python train.py --n_layer=11 --d_model=768 --n_head=6 --n_kv_head=2 --head_dim=128 --d_mlp=3072 --vocab_size=22571 --activation="swiglu" --norm="layernorm" --norm_place="pre" --norm_eps=1e-05 --positions="rope" --rope_base=10000.0 --rope_fraction=1.0 --qk_norm=false --attn_scale=0.0884 --bias="none" --tie_embeddings=true --parallel_block=false --init="normal" --init_std_qkv=0.0228 --init_std_o=0.0228 --init_std_up=0.0228 --init_std_down=0.0 --optimizer="muon" --lr=0.0134 --lr_mult_o=4.0 --beta1=0.95 --lr_head=0.00763 --grad_clip=0.5 --warmup_steps=200 --schedule="wsd" --decay_fraction=0.609 --decay_shape="linear" --final_lr_fraction=0.0 --batch_tokens=262144 --seq_len=1024 --doc_mask=false --train_tokens=900500000 --steps=3436 --dataset="wikipedia_en"
MLP neurons of a small language model. Each row is named by its layer, matrix (gate and up: input weights) and neuron, and shows model dimensions 336-431. Each number is 500 + 25 x the weight over its row's rms, rounded and kept within 0 to 999. Numbers have three digits each. A neuron's up and down rows have the sign that makes its largest values positive.
A block is one neuron, or neurons of one layer that tend to fire together. After each block is what it responds to, as a language model described it from the Wikipedia text at the highest values.

L5.gate94:478511523533477482494486515491495526518490509481524527466482499495481517470494553495539449489510495533542501492530502496523467526510548502511471535476489470504526493461492503490481502540521533522467517501507498480522512521508505530502517471481485516499492512540524454517487501494505494527
L5.up94:491510509513457458486437502509506508512485508449533531493492485512504522512480544487522425518504498518544490489511513556515466531505547502511492521507497498496487481494477513482485507508505518494483540498508510459546519496520514504511510496445502539494454491546491485485504472475475476519
L5.gate95:481511502480493466455498536465490511487530468483519477467524465510525504480491484519500435512526479500470488525474496507525487530489523441522530472498472491494540484491521462496487467528487537512495469451479507497481500498495442449490484514483485501529471482502500512496477531499481513472
L5.up95:468517512460463472464513532494489529519513490504503510474514510528514518501541477500520453464486534499494496485461509510525538536466516469514526457526460459508497504514513501481489490524539514494520440480513472518559512500502466449528491467493483515515479477472528497461483497533518479494
L5.gate267:518525520466479471505477510518484496542532503497504513493493508502490503572498551498521488481530543543508518450511534518513467485496464480525498518503502519530488483479447511484502481530523501504505536472493442499527542474498505506515472507488487505528485510415529412572477510487509439514
L5.up267:517536499478500472507429493492474493535511515459522515472476532523497525527530502472519474482488529486480559511494507530519477536509531467499479455510505487508497509481468509465499502514494522504473529489460485507498508483530488511477524510421506487515512516480512467493489528473469500495
L5.gate323:448498478518472470479513519508489486500489492519483548512466565463484483517490496503533519479495500490486458438497541482496468493546499509495482506507469524508517479516493522470493473514513494461487523501514448496514473485511491503507472482475525529470499463505504490516491486464506476501
L5.up323:478492528523502498452440530497480505502541464476457559479508524499500461455488524451506502555499548505482498461472535487526483507545491493461534466519532475476555476516450530477498561516474505486496513466521461495493464518508529482506497497520531501559522482481489479452517477476507487483
L5.gate504:520469508546522481541487500459522507470504494528556526488500466539525521487485547519497442479507468489460481518544491531540477501505533473501460494521487483478529476503507483479516535507510503493544455505508497500543518516511559508523464490520459509509447504513483489504485504516474503525
L5.up504:483488497517490537489479464502506508470538490516504486511503521516517499542501493469534490505491503491495500487526476516503426500509470491514497489503458475471545523503489525475476508495545502502477475481543469515457536470453528466504446467504480541516457499526502505481506508491488520476
L5.gate906:482550497531470457519530510430493513556542480460496512474536467517499528514457499522457490485480514524497500510503550507500476512491505471538475483489509471498520509481472571483537512511472525490488489474506470527497499518489522425527495482510531526527481486450523473489501461509529501554
L5.up906:444518503511491481447483506449518517493501467457485469492512487501500557498480546546507478465499511469463542494490494520510477511523484477469520488482472505498550483492535525453516446518478504502500517459530466483565552493526493457523471474502545533523481508486503466474494452480498477506
L5.gate943:512528528554522464448538495540515540517511512481483516457494498527472477506476533551532465526498501485530495522478548484483479526523535491474507510456522480490476503488449526497475532502508484521518483480443484450479510487518536502524478508449498538519455453508494500532496503486503486487
L5.up943:483446533476427508488484493518522485517521503510497491524524538501508551481517521481531497515500527522536510501497540549551490492526526491493474517490524496499511538494549514526494523437500482534499481465527435506502520498495477483487523536474528485482524479499472464480481498491502498496
L5.gate999:474521476501465504508464499485503533523528484478468504467540513517496532490479526430559520465471503482517513514514552505471546525524512494528550487538454509494546489467466506496520513499515479542495519509465528509527512499471483496502469482497503494513497483505461467500490491467503481526
L5.up999:448560518454501465505490504493459509542566477494485461468555534497486500509505543476540499479486530467567497522505505526478510497485525485512521500510456495501544517468499494503534496483524464540500497506496466492531513485477495513485512506462495498514491502494458496502468513476528476512
L5.gate1317:508532508441497508504484519509501466517543475511542538516533495492516519467508525507523456460492472499483496499465523533519463530537530457533491479496465500492548463513469503522486533499510482526486495509450504469500565514533551487502465480493512482503483489492460498490537500487461498515
L5.up1317:491534482448522483480484490547494523534519484477481514480523514488476497462479495505516485526479551516504478513456548526515483515518539460500526514510470512470507498487461514502507440569544497491496523437484490476516506525519511458546455502473499489476491485550484481522495468496495466544
L5.gate1483:514462475513476500486495473488471495458467475503531475512519507480456568478471489540476486501470509499526530477491518520464498517515516480537519494462526516465511441459512485495496503493497530453517453482521486499503484528509526509477534520497522519502496522513480475471510515463531518510
L5.up1483:478477511492527524487503495519497510501510488500495503505496518497490536532512487527458508518505539498517513492448536504499529574497520474546510500469489474498492539483515513488545542518518469550522481482511499450561497513522479528494513493512499490478458509492510509467508515466536470494
L5.gate1805:466491521492460464503471485485489467525487484454521499505510470475520516508486541517505442476498523495498475520489508540483451542491559507538518490455497480466497507471453493481505545526465472500515508514494492461484512466471517539477507538504507519532511510483494507455511493462493460498
L5.up1805:457503534507475483487483493475492496520502509495512506476515480524497536484509569498501487515467484442447509530503536525488450565512513515497534490477504509462525518481511503522498509496465466547572521458495445467499501485482523505496516497491529550508513523515474487515516509464484511473
L5.gate2151:481492477464505465475486505493482497486479513513503529472514520530462501489458528487506470472525504505506548485542491475478476521522529454555524466496488507499515470430512480529476547533513496509512494494484439535554552494453508550511505519450495461499484499526528471505511494486507469505
L5.up2151:477508518455479464503461500510532497500488532511496482495517510499510496519473548501507493484507508498441516504528471513525485541470532452558515458459487476506520472477458529462510527528505512524504491458521462537528520496497471467520511505467508489528473476504486472481485455469501454482
L5.gate2232:525523541578474500514509464464489487509491497474506492480488546516507533503503551519479458470465491515494521481505494485513465533467511472451449442518484471479542519490482497519555527525508515499488438538536472468556515524463498478526488531514467544538503475501475502459516451478472507520
L5.up2232:481494504508494537510454497454492508515523485472522489539488496488512530499498521489493493457497482489471482498476461499505463514512519503499499494523444506456467519501445471486499487510502506486489510509507493525510451479455506500475512558479483473537475534507483523541482466530491503472
L5.gate2625:452537499501486442463480504472485486543549503511504540442527572512492503488484534531466465483487502476478507488507534480503521520526507476511510510484477475485497447486496497466522504511502562515502497450490493464515532481504516479472508471440501480492492465507513460484494479452484493527
L5.up2625:457509474539504453481527510484481499542554525490513538505473507521477512535452516493524461473491512474476488485506539509520476535512496471523506529511480464540486511502457509473492504490476522487491498461498509462532498512518528478423477481414508513498473488496524437506475510480488475536
L5.gate3003:456524492453526507502483491459483434553483465512480486473516534494482499470501538494483489495474543492474534506492500482471466519516510463517514473514470489504515537497518503485494487514469562549479526449497455475523468534471501499487513525532581523531511485461460498491503469527466501545
L5.up3003:509572470490511474530473462481489424566517466508485455470541530513498551508548475488562483451469521517495518483463494498483510482489517470485480498493442475496520521484507506493509505500490513509485534473513479496557472506536473466472492470489509544482451465467475515482466490510519483523
L5.gate3070:514551495529503513492530536504484501538520489532554512513478485505523472516464452476493494493483526492524510452508522520501438496515503490487490488503511489494539474510499475496455486511522481492477508527473516520526493497510509483515468482528476503497445498513521469507477521523487496522
L5.up3070:519491503518466504516478509507498515538489498522499520527526467496525522501460533458503486498488489491520495460513492535481460499529546497514516477484462480484466501478488489493537534532523503543522480490479512474536504465484462495481487517544510520499495495468439471471496510476471456496
Responds to: Section heading ends. Closing == or === markers of Wikipedia section headings, e.g. ==Early life==, ==Statistics==, plus line breaks ending paragraphs or titles.

L3.gate263:463489536474456425498509480462514501568483485513491485487520501529483502483481548512541485520478486531491474538469473523509493533507523484507503483529494479478531522524487481480526548500481541533524547476461492492516533510545546506500527439489560471501503482519498445469440535476484505515
L3.up263:483493528487473476452479464491549521556510472505491504511533503514475524492488549500524472542511496555562496488480487485526483561462501477532495495514511519442544481522490499490516510502482523486505523479470467497514548495530512457526503463444529448510489507520507444485505508489484499510
L3.gate642:481506535520475517491546524448510546545454471484453526524501517526478467567532542531522494554486509488529521497501500562463563515532506500501507485429496500478486520475501491512471518511524519517502530500510485508499484497501491430521475462467503500503552478530502484478488505486511527499
L3.up642:503528511480523453477512501500494473510533463500527502540474493473528500501497511492505458478498491502471503511500517560535480510520516506463502498492521450492494504518497514488514504459468495536523490473498501488485481530488526492505499460497482482502523550534508506505488528514500461506
L3.gate948:483496535513492466500482468495492482562488504479499484461514523501467499517439534475504479492511467485483466536494495509489488520482517447509516489503469503480494484490500518514509544508490535517489514475461475501495522520470545509477543475495526497496520492492505465513477508493480501487
L3.up948:482516505542481464493526479481516512559533463511479463475505502511507535453505503505492498484498482488514492507516463482509524522494505484565505490487485502484499473461522492480520548471503507527477500471483513519531484527521538517479514504531508460476502435506477473532476484477489485508
L3.gate2874:452522522479506505539553501489532538537489514525493535484504495524501498512540521501514505520494471507477454482479441528542485497519521489528492472529504552489499491468535543457511540501488529486540513476474454480514524488519530529548492567497513505510496481513532475469481502503491526475
L3.up2874:488483510456507514506506478516492518536540496533493475478494494524502485479483473493492495515487501472482447490492460505500479512515520507539545532531494531526478495473516532492510482497502528490514540510495480475490499462531501519514452448509503504509497490515482457479467508528476477510
Responds to: Section heading endings. Closing == or === markers of Wikipedia section headings (== History ==, ===Heats===), plus line breaks ending paragraphs or title lines.

L4.gate1469:458509504500461465456498511450486512519529461462509525484493485509461523499537556498505489510484489492482486493515493533509477563498497487496512458520436455480497499488516512496537497483510540512554499483464491457478540493489536528512545448480539483476462496530538469499452501484476491502
L4.up1469:430586549499506486495506499499516480567524438487514514463514502513473525527515547492535482519522544528506480494494497564558471548449532462495495497503478488478516477527486521480500528498487506516509515451481509504514498500507519489501508469459554479524458472516482461510483526464485466541
Responds to: Heading closers and breaks. Closing = / == / === marks of wiki article titles and section headings, such as == Awards ==, plus line breaks after sentence-ending periods.

L4.gate2120:515512520496498510478500528487482509503460501507499464504544497494519531503505482524498493522533483482504502482493481456465509500509468490502535486514486466530492523461491445485456531495510508486516552484502505505486497486447531521508505556509511506433523543506532542501487518495524473528
L4.up2120:459475477476537498439486496500482497491466528489498479496490525534530541472477467488500469504494494499483491460508505495481511524524478493492530514524519499492471514460465498497499530478491491514505550494544493518502510469471502493500512521533529524443550550509521518467476488466463481533
Responds to: Given-name endings. Final piece of a person's first name, just before the surname, often in tables or lists of players and credits, e.g. Tib-or, Dominik, Martin.

L3.gate1259:515509483481525504495536526500509500522469507492457525492487509464484547475467470532509486550477500540551514521498517555502475487503456483503505485491534520492453490497497497458511481504538512506484488506479504526451500530529474484501555469530524466525528572536559538467473500490488487507
L3.up1259:515502487531503517477526531536466517557509495448529485492542447522507506481502505528486514536491505478518498522479497486512507481492499533564503453488510490492468479473443489470460516471498499515486516450492503494543545489472479504474548502532530520512461514493520536494485473506472463465
L3.gate1394:488478510514521523510563483483496548501501480493501527515507552537486507543460455503512487502513518488486490478482464500508447530456486553489492508506555532514482534504534552504465503514501512452497479509524493497529501480462487520500517490528492497509478526489488491486514493477534505521
L3.up1394:467462503490493497480521514544527546512528506530470528505501478525491479486508523529547502437529497465520483532509482503461497493524461489454520488481525504514531475541518471510506501487468476532510533504526543520529502511516486506502505503500486494469455490491483487532481518480503467501
L3.gate1432:492515503496499532527520521528474522522512515482497527467498459511527453473530497488470458499494509470518457498484481549492512462489524485474474500492534505500521521482459571505543460496519495511506479516515515496509474506489501473494470503454510508490486510491502507491466479505541525553
L3.up1432:525515517496475488549514505571489497517492431519463490465516498504482494497489525525524502449489488479472528492477491506540516481516487524476517584478511523492514509485443529508518491498477509493443509479526513481500508501504495474503450565494483451453470507541515479491531480495531491476
L3.gate2129:480493521453510531501519494505496444461571483488521490504538483503502505506505471541488477475535471475509493491525489501522515507511466464492473474499485445473491496544479488464491479576504492533503524465530491459484507569488471502487513501503535507497473514503503482460455509502505482525
L3.up2129:514502527476510461533465488479502494521524480518492483501513503546462476492439485530443537498525548441505525496519537493499471475512504465529495487482496493519468507519519539537517502530507456490472483468503482554455522519498500475536509440477524500514483536534496444508500521473530505523
Responds to: Infobox number formatting. Mainly the squared exponent in km^{2} in place-infobox area and density lines, plus mid-number commas, colons and digits in stat tables (e.g. 2,490; 1:16.6).

L3.gate345:529495476503478512507527511479545486526492506510517498470486492558509526510517512509481503526456490469483480495475483465470458475530521507483459462518505521508504515507449485477475523514517501528508503507491456548461482563507524515530515475516499541463532518493485525462493484474544483527
L3.up345:511466474509471536473483530505546509516508476500493495517496526553495535510511490496493481508509521491503553510491467482437449504566502496462477556518485489532454528474496530505506491496499478502481510531471477505474512517506542492482520504486490511504476504512485521513508486505461499504
L3.gate1840:482462531526498466501505499500484498484499478518501506476478514489522476464509476515520478509457475519495461505517498488513541525546487499496477527491501487515495531506497484509453468527518499518494522484505501477532513512496525476502507560462504539452543519511536487475482485485526530540
L3.up1840:505489533486471463508459518453502518479489490508513528502527521494497480468500516478530485536456495509499521499518508487516553509510516548507519547546540472542506491479449477464525479494501497498510526445484499500536524483537526526538472485484475527457546530517492507465486495513534507517
L3.gate2317:489517520486501484499483532485466506491480476510520469477531499517487487464449504514511472516477486521484514502479497518514501509478500546482495556419509504529512469515506501500487524494502528497469487469506476499479505468481512541504520521484504523435550475525501519510437481497515481559
L3.up2317:477468509512469482484477486507496507495489450547508471517487522529485492453500467498478505519464484504494497502482515516520465498502467541487501508492495499541493498483508525474462493499481499453513516492487480536516486471471530537511489562503521502482511531504501484509447505472512490487
L3.gate2770:515531500504474488505507542475545516511488484475559451507519527526508496485508544503536491507484526503541548431498539548469509460478529490441516515447487505487536505545521503484498477474483533465507514484512479517518477495510506457468504507478471542508532503531530476488495502482465532519
L3.up2770:507547488495477501488519490521512517489515530418504535502526547532524490491525515513521480516494521514502460476497513526473505490474504491477542492493451490509469479504500483528473453501484519497495534519501522458524493493513498535510513551500509527507494528535508532492523486484492488531
Responds to: First-name completion. Final token of a person's given name just before the surname, often a suffix piece like Alex|ei, Emil|io, Hen|rik, in tables, lists and bios.

L5.gate298:499500501508495464519482512524531524527515501538470498440440497505479482506522468510497462486502526478535454504510526500517504548504498506519490547468506455501516494491481526496486489470503538499493517503491484517521459476488553488482483531489523523459510501503496488530531498503537466514
L5.up298:505494546506527510517493495463517502461499538509466459478435492535533527513486500477497455523502510511508514487509502514415528509488518476505499576472474446488489465480502489476474479503518469492507491522506529478526495497524470497474480498530529476485491503495492514527488508502504496503
L5.gate1133:485508481496508539530484519487508515494489534505496493476502499530507470484484490512520446516501514532522537455472487489518457497464525526480465537468555499476490494498461474481486507478493508488489509523513464470490519535464477477519491524499498495481483494483502509499497468534484505470
L5.up1133:523475518508489476572476494479490480561490539538488446501510518494470435543489506536495493481476534525530486505495446537490485489462516486508472503521505506527501465530450504513506487511507477518499487523534528471517509513491477498502565527494495505505480499495459472513489484494492499511
L5.gate1271:523459451529478540530491512509490497526505493528506485482479478539509528536492522507476491474508498515529495510508520500522488491486493422501473488484542513502489489514472495481488452527515515554458481493536520507513488472466490558520443477541465489529521517454511492492538467506468536496
L5.up1271:484502477476510435542476477536515503527445490509574483431497478553531513469451506488466495472513489495473480492505510528502484516512485516496447469494513513496495517475464491451524538461493505531482532529512515497484467493501500538514474477524507502500514497480509489439517522525485521553
L5.gate1377:509468457498488492494469533489463453509523503536515503479474481525483443484479465497541534521499471519470502534460466488545500462501521501496490533471514549513510435466471491468509494497515462509500487540478480524535495476468513480520533491505485510492522512481536544489493471482554538492
L5.up1377:471483511489540519496520565457496515481513470533526461470515485490480501529448525495527505542506441526528492485504504483461507535522555507473483495507521507522507450555487442500518488469505482495469497501538477495503497497469463506531475521522508512470538529457492525482539529480536451496
L5.gate1444:512489486487579475465485501475445550530524464521498486547451483529499506458493526507508516495509494522504511465479508493469467486504530481532498520472483487509466497431498516504480505527498492560516522472533498518499523493561479475471476481527480481481500525534477492515499543473517510489
L5.up1444:476507494496497484530506471530515502504488496556493492487558488535537509506504515549513532545509525500472539496507507478514492511506502466522534535474522505545509489535496503518523542492472508480537515503493475512512537551510494506489490485512525530497543479488492531503559496476501432519
L5.gate1561:458528509460521483547511522489512513495500478492472448502474523524495492500512512484520473553499517499494514535449502516492504499499483494521496503481488510542502463511506493516522488512516494507511511484479512519517523510482483484533494543482485492495512518525480549485488529458491511537
L5.up1561:519504446523493464530498484515490466535491525491515519504486497551498486482534520521536495494506533499515476517505505503548444537530504493484480502498455565494487535539506480527518497508497490494499551496526518480471507459508525518488463485484465481448472549477503497504474484477498503520
L5.gate1585:456473473511522522472483509514514471560546510504504543504442534516516500485489478501484504529509501497523496482486468511501519513518516512464476522506510488559500514481489465500504505535530464503505522494493480485518481478464482513479490544508481479511506495498499511549493482512543466531
L5.up1585:481523455460522520482478474511502505531512465516458482520479522528509504480465507442544530489528512499525552492462544555537494505499471506495448491528473512534488516523507465493482490493537467521501547494527502434447488481461516505542480514477517466480581520522495492533507476528479526497
L5.gate1789:510490501477515495524492489489468494491466501491543522512527480509519526511539480475547543496503494478475518472502467525488482494512551509554542492510517513459495525500474489474505502522528535485472522492541506489531497512513497504502549492487515500476500510492507492467473479494469518455
L5.up1789:497509465471497484483474447485493516485481501546522526517509514494500515467527463477545505499521508476458451515506480480483536500505539538499513481503451478486527529498517525495528502495540500483553491547496503520465511487469487499522549481453499539508482492463440477507556494510519468475
L5.gate1978:565538493447512470520506488495515498475491469579518545501499485486500490508462522465527504512515466494505505506468486492515490506469514478502530526483497541472522492488533510513483490474528537494471520517508525500508511499492496540501512497501509512486508502484476518503531511491510514532
L5.up1978:549516447518527478490501496465534491526464474489492522536530505470480490514513494519518466507532528446535565490498529524534482504501483488495473519477419519455471524482515489514527531503523535477483536476528535541493520498463499469503547484528506474460547530513523517446478505515495482516
L5.gate2337:520490534455489495496531478488552505512483523472512454514526490504474530482508534481466535510517511462496522486532519475543474470469522504527460490487497533540470496500507532514493502525504526465507462532485428495487502498521554500482513469523545491520502530483545481503529483497493488507
L5.up2337:431527493512539498501478500447522494552496473524526515523528511515477502490474502505488499500507500534493475519559498493494532507513475483456511530493489513464538484510479450476458468497481491549486491474491486506519516488489514470541475501510509488529531473466486495512491499456506489503
L5.gate2479:495566449476467461495491504512524488514468498533469507482513530493540517494523513548507497469499540499490491529501520478486474476480491447505496523500485533498515486499536532470498461506482474560479527525455482480501523489489522498459517489502492504529501466483479480496483538469517481507
L5.up2479:510490500494476481517538495475463507490532445447474501534509511502507506478505520540507468504474516500516490484485528481539488493547496495539506523502547516483491537489501505505548456491493502478468542496502540477531513529539509485509455490511471518513527471483492476458539452485510522477
L5.gate2599:535524467498521498542457511519474525502490484491476480490503489523434502464498502515516510519494541504517499506527484598521508502532562518491499510473536534454506448506536512505481499490549516512482475498507518469510554508562511503504498485503544518519487558487515505525500484513513439491
L5.up2599:538534498463534532510516515518500498529511480505449481471493503498517505457508513488519488528501533495516469484511496537487499510497540511487487522497542546509494495486499498545512512477469544523479475533504494480554494505538514500507502502499493500512527541522505505481457511474498474463
L5.gate2718:514519510481541506525509533464513518470476474500481481530473460546448518518484514463501512533477515454536494522498491531556472495493495495522522514490472484500503508509485532492523576466503540462481564466535537505503529540513550480447450477512504485504522517479477475480514528525519480537
L5.up2718:489538475473541468521521530475507497456463498500518546516473484531523507488501541479520525494521527493519468497511532506515482501473497490480482532477475493476510488506458536498539510484467507499469528474504509485469507517496530499479441502520485484542515501484511521503521514496502505520
L5.gate2770:528520477521478483510482442539515536524515473539534457515496467533543484525508514499487508484496488486485493507496499456513500486516484483515525485487529477476481473466480480470478555539482530534480470508486496469472509549495516498491483524511478516485502520506479485472471450504504480516
L5.up2770:504477491507520482467493516529534506514507502491459501514499506505490499461489485458466505522511525510503451530506498489496458526510503423479462511437476484511489466501524461515512496496463472481504442492520477529493499498524493515530521497493464457464478490440498525473485514513546515505
L5.gate2821:484515448486525508526471542464470452479489430543452480516481503539484494500488526518471468447535469495473505509503492472518527494519492472492467505455502484494535492458519537485535484510487504474501487480541483475509479496552502463478476498479453503506543473488511484463484494507545515507
L5.up2821:511462469459461473541512498510448514551497463529489509520524532517503497428504513518538512501467546499502494522464502529495514510493547479528490465532485522489441543512490507474537471488516490528508501462538522481497522519491504533541506486518516521526532501476480498473489505520503503497
L5.gate2941:493479489523497452467492505462483519478540505495512473478547509533552525475476490514538517482529454504529487458512521513485496474510501487502482515472560532573482477468497514480435466497483460518516494525497530475516491473496537534492513500492496515542475488470538501499531526513505444504
L5.up2941:488462474524505526503472500470486512509516510476474492539496474494526497498494506478521488521530516512508495441521539485488513464472530511490512508529513540513497514474491484505486460508496451512491459509520519485549501492502535501545484492517511496506485485484501489491519482515531474544
Responds to: Mid-number digits and script fragments. Single digits or word pieces in the middle of numbers, ranges and dates (e.g. $'8'15, 19'6'7, 1470–1'5'32), and mid-word pieces in Korean, Greek or other non-English titles.

L5.gate90:504463513492507494432488478473522529478512493506516457517497467505520531487532526496533494517501494479519510521506503531518538502478519555537496525461454496488530531527514482531466468483478519479548536461467524506538492531485505481519504545492522472486533495496497493488479519467504529490
L5.up90:520463467512515517462512489484487535431510477516524491519501517470485505487513508534528470490534528548538511459523463499515503495504494546496516481490500466505476550473531477485488505458470503520534526450469507462488520475485464521524536502455539428507507527505478519453462541520504535506
L5.gate193:460482529531514486542513471501500500475505489459468513489539486504478495518475535540481495496554475525532515506512467531479495505525514478511510505489527510499433493510498473506464499478483449529505527486516529505472529520553533515495494477499512492477454483492528436472478495505520529491
L5.up193:484505529502502484523489484494507518465503492520566515471497551512471535504511470547488458508497506517454484542522494524497482482473479497495552482500532517507496503537492456484547483499452481487473542486507536482466489551535579526472527467486518569484517506494536467476502484515455530516
L5.gate347:497464481470513478475490512479507510516511485467486525521505493521510504509523537511533466482483475488480522486487547513522520558504524445478494537475511526535456563478530459473532461480493521504492519470520493493517473516494504518548588527511483524485501503507518523505484511475478483542
L5.up347:498517520499511485499512516526481502512476464475482505497465501516510493469498488517518574503499487495511477502472515496499449510528487495522493496497541529463550486510466520524480495483490494531528461509492515499472503485501520514519516533490533499475524483494495502539482505541497515500
L5.gate580:526479528506539480497492496514475477504507476490504478523513465526474482500496474519503527488506505504446492558490465489437516534515459522506469516472484493509513519497527500540486465505492521514471499497519514517504494499502477528500503485504466525469489495511486496450475505500518510552
L5.up580:488509499461508500503475526521486480532492512474513539497561547522505461498490461497505531515503543495503490513480455515510539533492485542530480477512505498509488554522507489498508470519524474506501480503527520498484503467477539504511507489453500514503523529523490460431485517450523536538
L5.gate845:511470526517486532493481495499538481497522535507494482493457513461528535518474527501571486507512528508528464488508493501443477517541530478529539535498495482527494495503532469478459520493528448480492532533507508543459544474464564491496456500468491504485481489535527513498456533519448531511
L5.up845:529483477504528495532484522498499539502502488531541481508586450520474546498460470510506493502481517483481527503452515497484478487521485521526531508492508454491502526462503508512556489495525526486501474482517496515490503456497521465488482523505489494482478497528455515502497552525465493536
L5.gate885:500529488497505472478478469518538472487461506509492537499511470516487538468519493519497498513465460498468565523481486497522518476473526510460509476484485542478521509491453519505460472505524531536515495475550471476530486495497491526488523513522502484476538495511504482490498480513461526513
L5.up885:484474501483474461498448526471505514499493484497472551507493461501467517522447472497537491499495493542501494496487489467493548513506508458504475464503523443506509512498498466500473497525496524566475469478506512488500507520501494480497488526530469476570480517488496485535455451510506495501
L5.gate1127:534519482502502480517500485446464482518492526521498493497503483452498505493492473526511534487469489469476490510524479535512483556481462498521526496470496487481480486474513522479491533523457553507522514449469453545482502456441552544478483463500529556499462509512472495510501480524520456528
L5.up1127:526489458490496499504508506472498524478473503498477491505534490511509503506426530526538548476519500530482527494531473519539528520502549545477537575457501475485513457481495478486552511529533511494484497528522484558486540464482466506496520463475528502493496469490495502538491500540499494500
L5.gate1136:488523506486482506504509572495523468510476505483494516472489527503471537504505501554473480478476487520516510525500491528503543509521481519500550544475486476489490469512508507475485491516488526481507509454483490527502502458471514504490509523516469506477516519550541513521481508481488456503
L5.up1136:483491460510484499524507486447579522483440536475473467444495492482475512508504507481517477510509484525518531485517506498538490504487500532481552514519504471479500507501474482468472516533486500465460500472493489550508469454481484510506459509475540510481520542537493488527508487528509513498
L5.gate1940:461509510493450486543508443500500516497465534506521432479508529498476465485461467504533506506471460537486552492476523532532523512487450534566481520476510551517512473490446463523522494529505530484544535482519506483500447482463507510511526505499523498464471472517527465515473452476497480515
L5.up1940:485518491530479495540510494473481483541464535507526463555514520521490511506446464497509514493508498513508489473494462479532517471534456489509485454462486552501550548500501501518537511499555545505535506486485537489520495464450487506526469491471474490469476476458489511522483423483514493476
L5.gate2224:498505511448522483489586474432539537510477467511477543552483484523482497502492554492511483496473494529522511536514506474502507539507471486483531465522438492490526541520517518498494468515505494479516526491520537462531525545493511536489530509514515449446551516487531507466527540527518477518
L5.up2224:494539455459509469480513481487524477516506463505495506531538524520491516493534506522502483526453505555495485501504466486511502511485477534456494467463524492499517510465497485531460500525491495517495519502432487477525528516486486501464509509522478529486549524447516484452474559519470498467
L5.gate2239:524505513490492455473518504532488479476519436490496499505511524509466498498479487507507510471546468489467501494482498473495476495512504489574493489500465528501486490487518494503530478461482501505479510494476465518469530496500468492504484519462493537508493506535502507518468467500502523550
L5.up2239:465516513518492487460472566505499460509473481484544503515488543526509529480503512505475498505529475533522484515475449473458480474502491504461516535479484485512432529497470501528486441552525496478455543519469489476528531511458493538475523480520543518456540498494491471478488518496492505479
L5.gate2385:522488521494505479505491517496537563506485494522530538502556493483452496544501504499509512513538455511485520456474529507489539518473488495546533531463488479526477500498505521503504470524532509470509495500518456479443518541488451465469539452453514534481508551505524501493447510462510530544
L5.up2385:536489478533489483453478491486531497503499504490519475481491520512495478547505526506489505498487482535469491503446487447489485539511486506523499484523524511459501513448537490531500541511489488572531535492533478503489528485487512503501539505481515521498556492519481493523449486524503526510
L5.gate2421:496509542525503488483493494481480513513450487470493490460514558508462502514520509445523506524495460494501499467453484541508495509506501529551523530503486505540510534492513519513485506518508541504490529530447470494528507486481513538458513518504467494427569495554477526502482505446516491464
L5.up2421:493525494510485459498484501510479524499440533496515521497508499493519476487477438477552523465499500476491474476463524506501418518499508519441492519536466497483513483461494500554501505486514549513498483537546507488470478409488521536479501533534523532523519515527522528511505476451546508479
L5.gate2497:475467518505501538510496476474507483493506443517522526533517509486460538533488523517493458488495522499516482524470528479488496509497425504507531497463511468482465524484502538524510514444482527526462530474537464532487552456515540533542537489513473548514514469492513508519481502512484527504
L5.up2497:525469530470508493481499498497523504494483446492506493484518474499488520531535497509561467499510523484522515509476588513493489495539466520478503499501516490493517535499452498504495494517505501512440531515537494516526537528500557537537513484453477547519499515519465468508528530544499480462
L5.gate2535:490444532506491518461453506483563531474510504511519546469520515479522513545507492493530509487526497525499504488501485535514503510518541495503514491495483529520484567518487482476533484483498509499501520478529487503518539507492484556493520559496487422522495511552488508458474526481515495489
L5.up2535:528520545521506513510527532500524548494499450492505478484542479488468515470524468522501490534486524547522516459489467457513544464482488482548502526486479511492507550443515525526535508497510493499510513498512441473460516487535493500535488508477470518524521522525480444503500477504476497504
L5.gate2795:536531486504485500476477526465515470491452469472506512517494498473518506481524516509511501501485473528468488505494473512522483545465460505491506489493472497510511489449519509494494491526492501522507535539506540460509522537526469445547527477501505475479547501541513485523484523481507500510
L5.up2795:532566522483500504515511482535525520506506494460505511501523517510483463510510494474534477472465484553483513506511515512496544500469520514527538512443515532536458499504535533507508469502482498478497535470523495475480493491578501504476548505464482465483466501515476463530494485491482507504
Responds to: Personal given names. First names, or the final piece of a split first name, just before a surname in name lists, tables and credits: Ethan, Jerzy, Ryan.

L4.gate1639:523485498507553534522463472496510517475487476511484517544487544515516468500469545483490512528460463465465518503547492481496489518496523502526528478541479481485485518500483456499506552527481487520457508473491521510490510495508524497462510472506527462474525505460503517591518515487533519486
L4.up1639:495513470486491500489476498477517518534509501507520495515477524491476520447481503497456505537440493488516526506477493499460464498508553516521494471523487556520501547503486531473480519491494487548459543481499485485500510487497490485443514508443520534479523478513503482548496537494518485471
Responds to: Mid-word fragment tokens. Interior pieces of rare or split strings: non-Latin script names (Greek, Cyrillic, Arabic), digits inside coordinates or times, odd acronyms, such as Ά'ν'ρες, 34°56′0'2', LGBT'Q'.